python train.py --num_hidden_layers=8 --hidden_size=512 --num_attention_heads=8 --num_key_value_heads=8 --head_dim=64 --intermediate_size=1536 --vocab_size=32768 --hidden_act="swiglu" --norm="rmsnorm" --norm_place="pre" --norm_eps=1e-05 --positions="rope" --rope_theta=34900.0 --rope_fraction=1.0 --qk_norm=false --attn_scale=0.125 --bias="none" --tie_word_embeddings=false --parallel_block=false --extras=["capped logits"] --init="normal" --init_std_qkv=0.0242 --init_std_o=0.00604 --init_std_up=0.0242 --init_std_down=0.00349 --optimizer="muon_variant" --learning_rate=0.0107 --lr_mult_qkv=0.4 --beta1=0.95 --lr_head=0.00705 --max_grad_norm=1.0 --warmup_steps=200 --schedule="wsd" --decay_fraction=0.847 --decay_shape="linear" --final_lr_fraction=0.0 --batch_tokens=[65536, 131072] --max_seq_len=1024 --doc_mask=true --train_tokens=954400000 --max_steps=10195 --dataset="wikipedia_en"
MLP neurons of a small language model. Each row is named by its layer, matrix (gate and up: input weights; down: output weights) and neuron, and shows model dimensions 16-143. Each number is 128 + 32 x the weight over its row's rms, rounded and kept within 0 to 255. Numbers have three digits each. A neuron's up and down rows have the sign that makes its largest values positive.
A block is one neuron, or neurons of one layer that tend to fire together. After each block is what it responds to, as a language model described it from the Wikipedia text at the highest values.

L4.gate377:134164165140123116185136114144111124133135147091184156175117112097119116156076181129080101135078138099141162108107158097185120088125142122081151128097095101158139180103123126134196182093116159101176181150138142111102129066172150116116180163114140130144113150129141119124114143143166114095157092169135132178038112134109121140120184148117186110132153117134104139115140147158079121133166
L4.up377:139089082129135105157116105086125125120122156135136128132099138117143143110140098120160055140054148133153108122076111144133116162175195211149119132144163176114173156151054105109100125112170154103146162175166164152136123120142121144090117148120125104146089138204101127122151176154160101130107134158167067135164095143110162177134139132125130108093132101154115117152165129138155143070161
L4.down377:168077113095136140124109105108131136092158192130135107103126112103082148128188130093173135131120111147124130126149103157043114132100162140111115161158146144110100135200124108111124115181156099107149081145065095095181184181164133125154159161084149159170111093176104165156125153120142127081140141118144146197143116169142141115199112171117134124113130150104161093076195104112094133112141
L4.gate694:162128209137115082096105159132161156139184068077063201135096088081138113130171173104126137157078114069157056099123124103145183110148162135149142158137129139127117136189158162089138161111137109114161136071119139163184141155109152149156162197167105120135055109185160093099105140121143128114110179162136128141112123147113156063155075083139126189104124153148167106099136159134177086132121
L4.up694:070142122122131141083130064108157159151126164160114150083157150165093092121130137182158091038116128162162132065108078184056103132110171146151108172063085173107140098195195094075112111159122095165157097130172206134145089157113163106167149121193136185134102131128159129123130139184110156073126116128110102090173115142116141061168137118092080072133157141101117084105147164128132139119100
L4.down694:208088186148141162158098054146124087126151144145165082046158130135078142084133096151152119097099148125163116141167099077158127234097150122141151129084119123133135124096101126079114108110146139189155088104106165157161156158119139136138110117206123107121172108142102129144120116166107153094152106107123122151183138104181112127092165094098160146133150064035119120129114087149199121077118
L4.gate1041:136150141107131148128187155132090142164199129141122126162179141115116077090154210114164129103074163135121136080104113124093174116177204194132127162074106154110137207129162086136163121113097173139145098142147151099143067092178123114140092160140179141147171078109138091111177133158155137111093127167131079187115118143085184135175181182157184092161078073124152111088134169138115176110183
L4.up1041:085126103146152160182115092094144114135185115142150167089133086117132159151156118156158165205099116092182165129141103119102105196112128128135115092143109044118123127171122163136160153094172161148110168079101124103087088111138138104144241143184172141157086130103135105197138124112078146134149110131067109125095126182179195096149102119077086129136146116169072143081075161147098094144147
L4.down1041:171121141110144157103150075106116096120173140101098101116079133108163108148120167099132145138048146064146150079154131100061100135101143117115147071120137155120117130119104156020186139140130115175189117156118079081147167127189096116128166183172158163141073108137086179143124110181081145168072118131124106137108170118112165112159118166113136110143142148125117144209091088149172151052131
L4.gate1381:175122173083105083116148150076060082167098121125065165120227078106137092092094164163110144083146123159178182129127137191115149184160141177167167087129202108168096112126116160145152144109112156132177142121110116117156138113118120147169140191132141168203080087122159121189173149092156119190109138126121094126120084120125126108166158160107129027150154143201103115141160112084097154145104
L4.up1381:115129107078166136148050089059167138138092154130105157116108158083149112132175149086157139171096127061141094123091077103125109056126145150127169150113139131069139131178131186084144087131061152111128127146134176057135128175068141153109099107091112138109027089173118120107120182128137179112092124147091101137137110114091187120142122140149144120110096134140031129155175136111136080120121
L4.down1381:145115100132099135138142175112104156155074124090150165121108178120187106106128129185187098153063088095149145133100175116098120086159150166145161101086133195097086177198111145112128163190102108174173081132122130112117152116066089128131074106059147091086179111111108053098103155163122149172111146176133134145084066103162145164162123160122184118084133110159137127116094150104154135100093
Description: Decimal point in numbers

L5.gate460:139114167091171139119043113132116121147157081161143147164119154098146179122131171186127142110081140119204165088136157054099116185135178088112183159116133106104050089144121141155173107164088088173123149111164118172143070122113060138162136090118071019121150160114151058143133122181158108118110122129146083086116085110077152190101136179139158130147183103113111099117152163137176133092095
L5.up460:183130081107141128094091074095127136114125136155068148166161114112188141075129117129178134157121135138105118102142104099122145120175148147108083158083104179136087153121102136107135161098133127162180124136139088118127205113150141157128164142065116132098144118093121117143084125118127160145170045124131088157109140106155110132143147157129156097165148122137120140135154095128086103096092
L5.down460:160177081069148103148145129100116132183125067161120079125148120131147140110090126111117117179165159113089129139142094140128095121137175130106116111136170103136114217175116136207134130151131126092131174159122107087089121139146155109168096091086077120052169146141154115134108121074105110077108069114143118115121170105140138122139124088114136157150128133106177102108085164087070173124126
L5.gate1140:154089120146135181131126105121135130182136145079085144150092116134156142121128169136137109119084136080182091075066093142106180160141152154126112149092132159112126140143119091076130171084140159125191051067129158120073184121079090131135172181138134200123104072087129079178071141176125119127094105138151090135110153108170123141179097162122145113109175145096143138141093179116126171150093
L5.up1140:159062137141147120065092117086084155109168110062163095138114144119139122121151132150142195143076165144185107150079168073120174197064174171127121124084158138117130142127122115103124133071125167089184167132176095113076134154121160161169170131196196123116152082166101146131138140151163134097166143132167095113145156150090162169087104136107135123136125132133120112102086091179145135117170
L5.down1140:171101114119168107043093101085093154138098104132160141092076077127119173070142140147112105109149148114085135096124139103044110160093116120079066141146173104159128145137097164144100117135122144118175160112128088103123128174085162099124072217128114207132072155115121126190116119177139144114087091137125056142108211077158115099135093126123111125094150142120116129104093060147132161139139
L5.gate1337:098172198071167106139114097173087118136137099132113111095112138129144134133153168154158170122096112094146144136049196090082136125060121069143085120110118132119113194187144163113181045119175195092102086150154153124158150166170077127105150192149164165170113117157100150167153106123136117117113137157105064112177122150140183137083138152154156098111186134185077116145123131219139140080151
L5.up1337:157075083109134120140130090100133141180131183126086137153101168133191197127149154092099106049115117161180149162183156172076183183154145180145114067142077077144170156169127158108119173039164157135158091172114148105096181111131121149120153144129170153139178118113094110078121168121153121129115110155175060171130152130142123140164096098147078156083167136144151112142087148114123163168096
L5.down1337:131171204134150200134172100161131107134087156167090140157170180143185130076150075138179117185095139129116122132115157097111110211109119094129119144150159091151125108140139119000177094145110200140146166166092116141112094147143110155164092149170092156125093135117180076129114133113169127146133118142206137085114120158169164167154124152160084125116152119190096099127179107179140136061099
L5.gate1526:098106110182126041112137116123084147116119136148117125147108140127174178153101123119114119071111118146157172072103175138120138163186164124140108173104109095145083162154165138128087128126143150120114111131092122151112169110180098177094132147129067112172159144138135108150180145101109143084195121169120137102159074143136193120146146116179099144154147129146150111147144124085125142175152
L5.up1526:087126177089114104102089113151132124145100097166128144129137185115128099127139090130101090185029149078086090122127154140124087091117182158078108147094144161058157167179063143072153182132107176093161104088131104122159104176126105156149169133128127096184134129133105094094049162130117118064172106178121135152140146091137147152193120136130136095115130138112131180095175085104116144154095
L5.down1526:135149136142100169102133166094086132114145157156131128086122192111092191169141181115086027126093137129137063123111190108095124109110180109149102141105121098097101170180119116000127166106139123131142135079119093135173055136137090166132143118137190121165150157135179104116139097116138113057090123179100156180114084130115145153134134081140158180123184112115130109160184130069152150131144
Description: Separator inside numbers

L5.gate494:107115155107143089167117178138091112096063122109143125100100160186146094109113156136145153178158138151112126108122109098144136156116174226180085145121103095131122160154116104113090108072120168161117156134080125165097136047127083144074106104103120201125143159229130088134154098111177087107124149110157169147128183158127096149170174128134146055113098114123172156186148131111050144135214
L5.up494:117068158189128160120125093156154131132095112095095079167202080180151128106128113109086124180120136080141138155117134163154115126124188138163113125148105125128085131174082125144130085089131152154197183185101146113128141124162092108107111167156072112085137147108131123173128123140126145117109161139126189142140129137101111136058165076182127120141150120138082152070169115166177109182143
L5.down494:132134088090120134129183136147096137122141102094157103089112141159120097096149111082129131102166171115071134111146107166111168107164137122159172126105098101153124200153130062162123116072115114143091097114146144102144109084150132102083161136139174119122163146150100117149104081166093120142187133194118161099176138140094087157167136177143140146160152107134156138141189098102175150147018
L5.gate807:174098109098162106092132177131137148058138114111099162157143163097141127089206100085178129153172138150153089122129138085131135156140113109105102109114071103126109117163163111102142171172134160146143093120173083129107102131154131185147120070157139147104112119142104116141141132118117171158162181120128133126124141142135162179106171123144109089136130048166105145126131154166139112185096
L5.up807:119146145102149145112193137133122156158141047144117172173186082144133102117157091126119144124115044156166115213141130088104138127090154125136101057185144102163105115137098128116100207121102112110123114110075127142152096141141127118111079127141098071190122085059194159147111114133116133165121126120148132133134185154117063133108179096172144111089114129137143105106157103103102133080086
L5.down807:108116130093117092105096108124141185125148106110117141089154114163157083103139138135098098154138080161140159153192119209160112120119124150154109169104143174160168118123169205191150163120131160134111127135124134100093162191114120097126162157140131154146093091144089183126074095109162121088083130091234134128088157125051158134151089132098088105143152149084160161152137074113111124102150
L5.gate1445:204162113100158106128095114149098134122117081131072186091122133227148147134141092100145094132122125175122119139130111112161052093114160163105156167106141094135126157141160161075130111139160126090130103125142109146140141113159087068149139171137127130156061122103121140087119135054121104161184161110125121186145163112135124182134109161119115107160126223082126094080157070133077082124087
L5.up1445:164144138151075110145146128116105165113150131155110132114100129128139141115145126174131176075060142112122119086090102165106081106106185150154147100143143141137176116127132166155146135120145106124177183133104075170123131134100102090162172093178110110165174152091114136141178178060131123139115158118135078146128167142136129107135134148230107141126072124178159165124103178097063122073099
L5.down1445:164127129135144148133148148094094139113167109139099111151094136152129127151095142129112124077123043096152080161156102178053175121103135157100131148122149162079076168173156117136124095112155068110107095068125099173127188118087122169149145111089171094161121106167103142091137112168139132070162113097160108164098152135137133108142123106176099161119068083122079129071129129132090128100192
L5.gate1492:192175202165140118125145145171097139126142086114136052116130157087167099120079163119114095149119124170142134160169129104166103101156167120111175116090137112140114132148163141108080156071138123146160069084174186132146147143109159184153126121085047116137070126184199110123211104114160094069134139106171125113154142199100146111148111104189150106102174135140083147122115156149082151143127
L5.up1492:126069180137101113165142127136103153114081149092102161135099165180128115051113131110171110139139048116116139132118137190141140139117131080119147119080184096138141133140137156116143097092135065066169092145144109120167143091092196140111081101111128146103119144122216185165159142142161113110127114147099129097130132156106119140158181187153137110123091081132144137129148106073110169131162
L5.down1492:147158101154116118148161089115133255155130063116098110137133117115136114082132186089082123126075153083152101107130154060103096115123099185202121153169219143137143134119126170139114073128119103127080097166137136111159147132150138101124099151111120136139187099093181148109166120120103126145115141172075117152096176145175180082139115145147109150146124087131167152157119170146065145171107
Description: Units after numbers

L4.gate347:167115161148140184111150165108125142149046082176126140123107127151093162079106148037147111178187119199141053143161143148143149110128148180149148138164130180174112150102098144173085135093154136086114092088134104122158120132148087181125142153141110107125185127119143153166117155092119124129124104140120104143106129082146137154185160113155183142084121179114091162153149205123111171093166
L4.up347:149123102085108058087158117142119134180136142148157107109135108167065177166115132097111119112128078143131094133111193110107118125100164083112136137135121064165131107169160112160134160112091139150122154164125107148100140142099164145108174177093122142113135130140133180138115124066110165117106144107106109109142094075116125091058183132151110169139193105153119155101086121143154155122160
L4.down347:102145120101130154068120152070087161186146167069134105114135175121093110057172123152096162127078151181114068198064094113123081150135172122109157147098134151151119119094220145142084186118134153151158099102134090172111156140127133069198148132177137096157093139184157109116150129136085113152188196082093060078107148130110129139088180093136161118176163135075134152151150183113110193104159
L4.gate357:083121160069131124069089127146136105109129100102111119097181102091085126108130118080107134120137114171137134161096187139142067164111144143132190073136118129085166131099135171104194070109101129123142121115130044142103133060059142194079127124143150127161222115194108104138093115128141135086157139141158154126161094072068193125075071127149164099128123124181120171090124164148162157192152
L4.up357:127124164102200094123119155142184138192137154110153164112138145117129161112161107110145129173161141103122132085136057150152122033138212152129111174143123107142127073103110132088114096099142136123113098169168137125110103134112110140114141143052191127159131132121127123148078082127065142176108133145096096084163131144168118116137146156170140178121117124089139102140138117138060123116138
L4.down357:166148118118150152146129102055106109125131071084119131089175111122156069132168123134140095135143132127113124116084160137093087090061103102102120070113117146154121084087139150150140114122093105098146143095161165144126093149108129119078127169198155110119142104160145145129114098173064161108130125088154103134128114134151023137146115127119139095098171174157099143159116110086139132128171
L4.gate878:097123134100129132135161201104103163101136112123088118096116116138120218144099138134087072071079128170135211138065163046127117122165087149130162146134118090118125085144139135162088085098144102080183100137155081136129200167094132130086179130121149131104188084180035184177169124137093084087183112131120117142124106088100104122085134151113104214133111142091189138129161120161150154088187
L4.up878:125110153123131074086164163108164139161086171136133155136158116160047197092079122070130062166098115116128120128071127133144095147086143140161111118111178120165132136165047155187145114090145124189167121123150162168115139181143052136153072175150113147119144149147086109164151107094145128119090094178152157116098157121140124146131154173103179177141178095123180185134122124092116141128154
L4.down878:149159078107131153122153117212100102147057184141123085097139108104161167041114167150189119084123117095097162167091134143115145139105124113129124105100037140184172110136207170111095140105082120101125104141168099146074139117195120114156139086103114085049110124132186136087099143120152136130120113096156076177082131124112109091077166123123167102068160180157131139140165098103121177163096
L4.gate1045:114123104146130146091149104080126138142142195111090148126141153119108215078122155095170130069167093052122155162115096122126077096135227134088176081128107087154151152130126150111120110111138091170074117141137104159097128127079148142091152112160155105073118116180128106122073115135097155103098191160166081125129118134140118115173164142124137193124124141090144135125105121158128140120203
L4.up1045:073132156139106067096156130131121117162109142126142151122145102127079093079072152075139177051103116065086167144105207147117144127086147146137129160132166103117166133164126195129089109164104058135124141134145127131073123080152109169114099154170112130146094123132111099106125149123100124090129071179136049070113101100177149124104174163152083168149129141061149144098107103115100144102134
L4.down1045:171151110115161115137168190180119139158131098144102095172074109165135107087114183085072067098121119087067073120132144136142114156096107129149143108123157124144103146058153146136141092110117148156183129129128132105077146110132118152111166120104063146095124108137105162120127188095092110038108141116105103132125102167130145106093173083112141138119132105144175115140090115103083157151133
Description: Duration and quantity lead-ins

L4.gate132:134117082155136144221115134157085109126159127145113133125064119154100157084066130144127136123064117148111125145153158138133092152074113122130191136140106146103084133143113133143155125138174136086176135117076161116084155117134116120070188101124133128136130092123103087097140141113166074120184120152107191103155192088164133197102077170092056145086161148066082052106145112145116135142123
L4.up132:163149099087123153138182164159130085141163108107184094171040154102117120147129071143157121126131148115111158156159126113150104153161157178104075109098130079117150118099135115158121103148096129116148084090133163092068079125106086142122077091108107135183180157126095092157128085048141161090164111118087102151108145132074152209166164112137067161170143192135116135102145173120149136126176
L4.down132:124152119144177138076163054168157082197148106134098110131065111127126166180197130101186101132064120091064137189120110117200089110160100159153130166119141078124099156160167143109124131149102062109153091153115133158108189116119108184086071138157107162101073125097150124191136122126106127107134129117158106142135108153127145158160165115146094131128133144151155155115075093060171145112070
L4.gate405:101120124102172089135120166108133131125143091124111110192120105092151063106124183180114130130110153083106152148073122106091117130127104170141121113144134160136147178132159135091134182150154127126141131172114178098117086124131139114138164136156040125099137079141139130119152145162169107128136125108149162103140142158163154148158121088153137126126141168175121181122133093164141146113083
L4.up405:100198147111175086144127128132072135151146057103164098200145116114163102118132093120141157089132178150128160122151129097142097095128185100129154087153111144119098150107150158050145128154102202146140177185154132094147174124100132115093200172111172109172093150108135111120107160166189091137095151112126197156132133183137142066129149136101098150130078127120155212085068128135128124096158
L4.down405:167124154101150101129079090167084100121133128134151179096114086123170138135170076105138148128147089148106109149096108136182116115138132176123078112124121140122114101145074192117140114086165115106116193113143174130165154113100145074142086120103083144097158121139106117139124141124073167166137209098152167111139157128155075122113130125126120158155133164149175070188138143227164117095180
L4.gate652:131102144086138074150140172105172136107143111156147088154091078107161215066177182142179110108101085139086148126121163180086170173115137124084158055111138109119172094100106134111057150098158154121130091120117136049083125102131112048130145132082094188174117111100178110174115138173140156152136124064135149157106150085142150145135110140124095125144151140122086180124168102126118098096129
L4.up652:164156108114098145161120061136144156160114094104108149118087159129113135074134139125153111175168152105122081149106144119120146088115087168130167169106130135133149111171161146081102163097089111126139126137100053144058093056099107156066171172134126172112154171137106136165174099133150176172150153137103123120074128130131171100095179149136096103136124117093153156153137081176163158153119
L4.down652:117194150108161091130157092113085130120133080115120130173180113142206123138156155120164136119105119118094124107075125179133170162118120142143115160116167079166109098073158092086104080134175166132122083111121163121086135175099122127116130109086115167101085150124176132172190151088179173073120166140151123150159139114124114155121189107106100131142115109148084151112169102133090176177112
L4.gate1379:113128134146149095139122107129121125144155118133110124129137155141119146110103161087172130106059071141088108159141119218144114181197151162066144154134168115138126094175190110104135149108054079124124020212144189148163182149147058133127120087112152133125128168125121067126128156145137097111140112106131167084125133126119165124163155107173132109109119119120084100159167102092149185135090
L4.up1379:110153083133162141124072092106093073153107159149123104131162134104162119075073128145148141116146095082090189140137183119160189117094101134113125127139131076165168115117101100084174167116069106078173147168150066135101118124100186129165144144112140119111183174125135154157146130147128069134156202181131154108160109182152105096149106156097161135107162145076180113181094144123088176106082
L4.down1379:161082091149180087169117109113109099133134080061090203112159135086126102094109150140127119154081144127122117138142145147095105108117120136112095111117161119124121085129125163091150058182146055166178176147140188073130134133151188146115082160073157144139136139134120169160131086137082064132081163107098149122224134119183115167126043134103074116153073145111156200143102153116086121124113
Description: Unit after numbers

L3.gate245:147096111118144162141149109073064130176152104083101130099090097077171137151156131119128085158104153150135112173155120223188090149115068128149127110066125108132120144109163175128105114115093108156130162184160100093140102089110177082119118092112165130120197149129118096124126107098126102174086193122165184038134162123155145184128156120098119046119112151143121116131140158150157148096053
L3.up245:103117079163150155138124141112150113128109074131145132077118126103053181131131128100134103095079164159115136180188123133121126120136142094081107136093138097145120098101156102110125146134112007177173105219145141111131118100100097115133125131111109127156110113148182078195100076170125123117122155120106171150151138122111222180128106034111069123114152162152120092094163088137136162127084
L3.down245:143173131097151129037098137150073073104195046112094137098124133122112131133154146101183164166114109169082136177149102114145145118144092130126170125060174104120116108123158103066146092136125101156140086196119117170126162155084153104137097092118106124150146138123121073125092137127113123115172118107152179084210126156135110198118113124149054141109152189157079145125134131094138155133118
Description: Units after numbers

L5.gate345:095096127137111143135140171134110128163152078138135106104134124117150120100158143091130121125146082093132075098072140113114099110164136146136130141154097095130112132057163115141186166109119117085151107147150172096051185163159131189155195153107160127065176100136090133098119120061124074119125093112132145179129115109101118128098167176153117169126096138112146176093114119095138093094110
L5.up345:102078101103113165059181100100111117177154078114146136145158081108135115114122130091120145106137132088064110200085115116135180101111119151154085086106080072112196179121126116132158172147077124153079089149122098061115155085171139195167138198162158146084058114116103080132120110129102141117159119135182119131092133150130172114169112161078086151210126126087175090173124071163110219092189
L5.down345:139114149050175107060140137101168164164076119121162201128095197148184132152063126145124146133138112168109142136113118158154150100168097133129087126155182189204167131053171173192148131102128148136116041148084104173113162134135159142166138108102153109094144146172122150180083099047120125075066107137141044148138125173117155099144140122145078179167079143155138145134118118153132134202124
L5.gate1015:150106050104173134106162165133099137211069080154131141173089116144123168060137156128077124100130102129044078201159135087096125100118184150144135093195160132182165167114122151134117053090098102124081121102075181186115120144141175176088189126127173075138132172156121150125093079152104094113153130138185138134179128113119113096131172091084135193145117160102145091163144135189105103136114
L5.up1015:085123141114161121097183159107166134162121139139161141154063098160076136080163139115082102065125131192165147178152121091101156152115183158184135096139145096127139081149120162120085096116098076170100093123145131109109135161129117183173172164133137163128176127179140113147130091161055174118132150107191125159192104184150163158062142169139163175099138139058144110177137142141084137134196
L5.down1015:149160078082138171098131079154127191195128165143083099135117125114119101122151124095153069085062141132144140129169098124118106143139163129140093151127148103163133189123172114109161102147064119153171062176109115099101151173156092188112188149088139147098159140138126142160092174120113156132115096079105078181147146122069183127109077160178104126146127111128132118129145187116112170111125
L5.gate1079:163097140169147194157157113163081103164061112136147145131139163144115216057101122109127126105135086146113119104086143095132132200105114091138169134214141103143111116112126128119112109102146062103156115172110126117058113109097122228104136128121108161116147139143083159111101170126135171119141146203124107157075132082098158150125112096149111176146161176145136126099151142103117166147160
L5.up1079:106129108090157096119130154088097145161159107166110125166132121107126131123156137150122134120127059102144098103141157029124146125104097102120110097195078195163142115196149112153000114094121097149193151167111144116087125106170166151068091141154139147162165156079146126189137125146125100098148115147102092119152142115123185169124132117144081104137103100124123109102159178089096163174156
L5.down1079:101102055039194132132114154114098103141114192133139087117132111149157128092074126089143118147039161123172088155090134178165207097129132133094135124125211102147099158116115139108149160131144094062110140110138111146089146154116137160211141164072163124112153087179085210104155148073169145095100071094118178094151154138131173124133160125083153193146135162090097149101146110125142126146145
L5.gate1378:119198096133171113084151108151150145189088167181101126195100130126115142148158158131121131151114124181105057165117116139130116156072169143110168079133120086145127171106198150125103121156052152160160146149167112093152167149138172145123178127173149166174091148179079103158097104115172107117100124054144141094118192142146127134126127145174150108138048096115151192165135172124167115133184
L5.up1378:160075099157125105082145164141143147175117078126121113128209133161110158163054178127137085141150094119077157163107110103107137061106100083140196196142111112104099125088135157160128219123104143096087149080123143107140132126112133172138100122195173139102100164165095145144154102155129131090134147121151126093099154150134151094165133112086156203137196178122155127115131115074095117075157
L5.down1378:142114143105158116124135124148124099135071106131099123122193107121181062153136066139123107133095104147155152155176095113140109095137138038150130183125110167199126164134099134083113151178106127152116059087124094096148142120144135079099077148141098169120181154127093177116073093105160148109128120148156045147157129092169103121128111080125156160137119136151099109129111116077151100182116
Description: Duration phrase words

L3.gate503:155129054095131197223148098108118165175160125161154140161079124134112117143131182147097129159124118147131139127111169115094156119127110170082172122083093040170139143142112171115060195129175114169083118117115181139117116151153137140126106162098096149090133174178084114127103133155151064127140101142125114145102045124134166175111119111174133125097160116095130192115175124162131130115159
L3.up503:155078094104170117178131074112164112151163181152152144093149142157134105204120130182163099098150159146174094139046151168130117152163083080127123133087154100036106113023116203155118164130105173115120141104145190089082166109109113159167103162101109136164189123124108119141156179114121109151175109130067130085107134090146106145102112100148158107152102102167167191069123040083130162111063
L3.down503:134130183088157119117090100088103130169169176143171163110148145120154139114157145121140098122147173043169149094088105057090148093156213130167071147081163123111092068132114030100125130092097099102136160125131085115120148144150180105144161147129131157211129094098137134144139175143068129196153156169137175174124191114119073176096069139116104132110146070093160139092176114121127181144139
Description: Mid-modifier continuation tokens

L3.gate671:102102115110138148115154101069099155092119057110149144124170119151100113145111183075112152114114122171089144134153142108112171041162090166105190121180166144148141082090126118163129180200091071133098103115099147177056134080115138133174108176165099122131146177103083195143115164126137106156108064157102142140110085163117181087083087090087136165128151153154169177143131214107120115124190
L3.up671:169130152168142210178161078152095078105155121133176172154188148080141155152121250159177142140157113174152141166151136067189114093137168118152156096090072184112128048156053128107096127141137033141156083137115108162090193131190192159080154083203106066134172125166115175159157151145098098098097108142089150151107132134187159102082148168123060143106135134157147109086086153126152091140152
L3.down671:113160126089127138127107099145111167176060103122067132146178103155107157049161090093079136101112117134105143051070117152133115128155146118106181127171167160148186077104194148147094106108087064127112077128153163090110132143104118149131169067142120161054169170123090140128093163127109079042126170118181125119109146165139104176081124080057106148136128144140151127133149115152118156115182
Description: Duration/extent before time phrases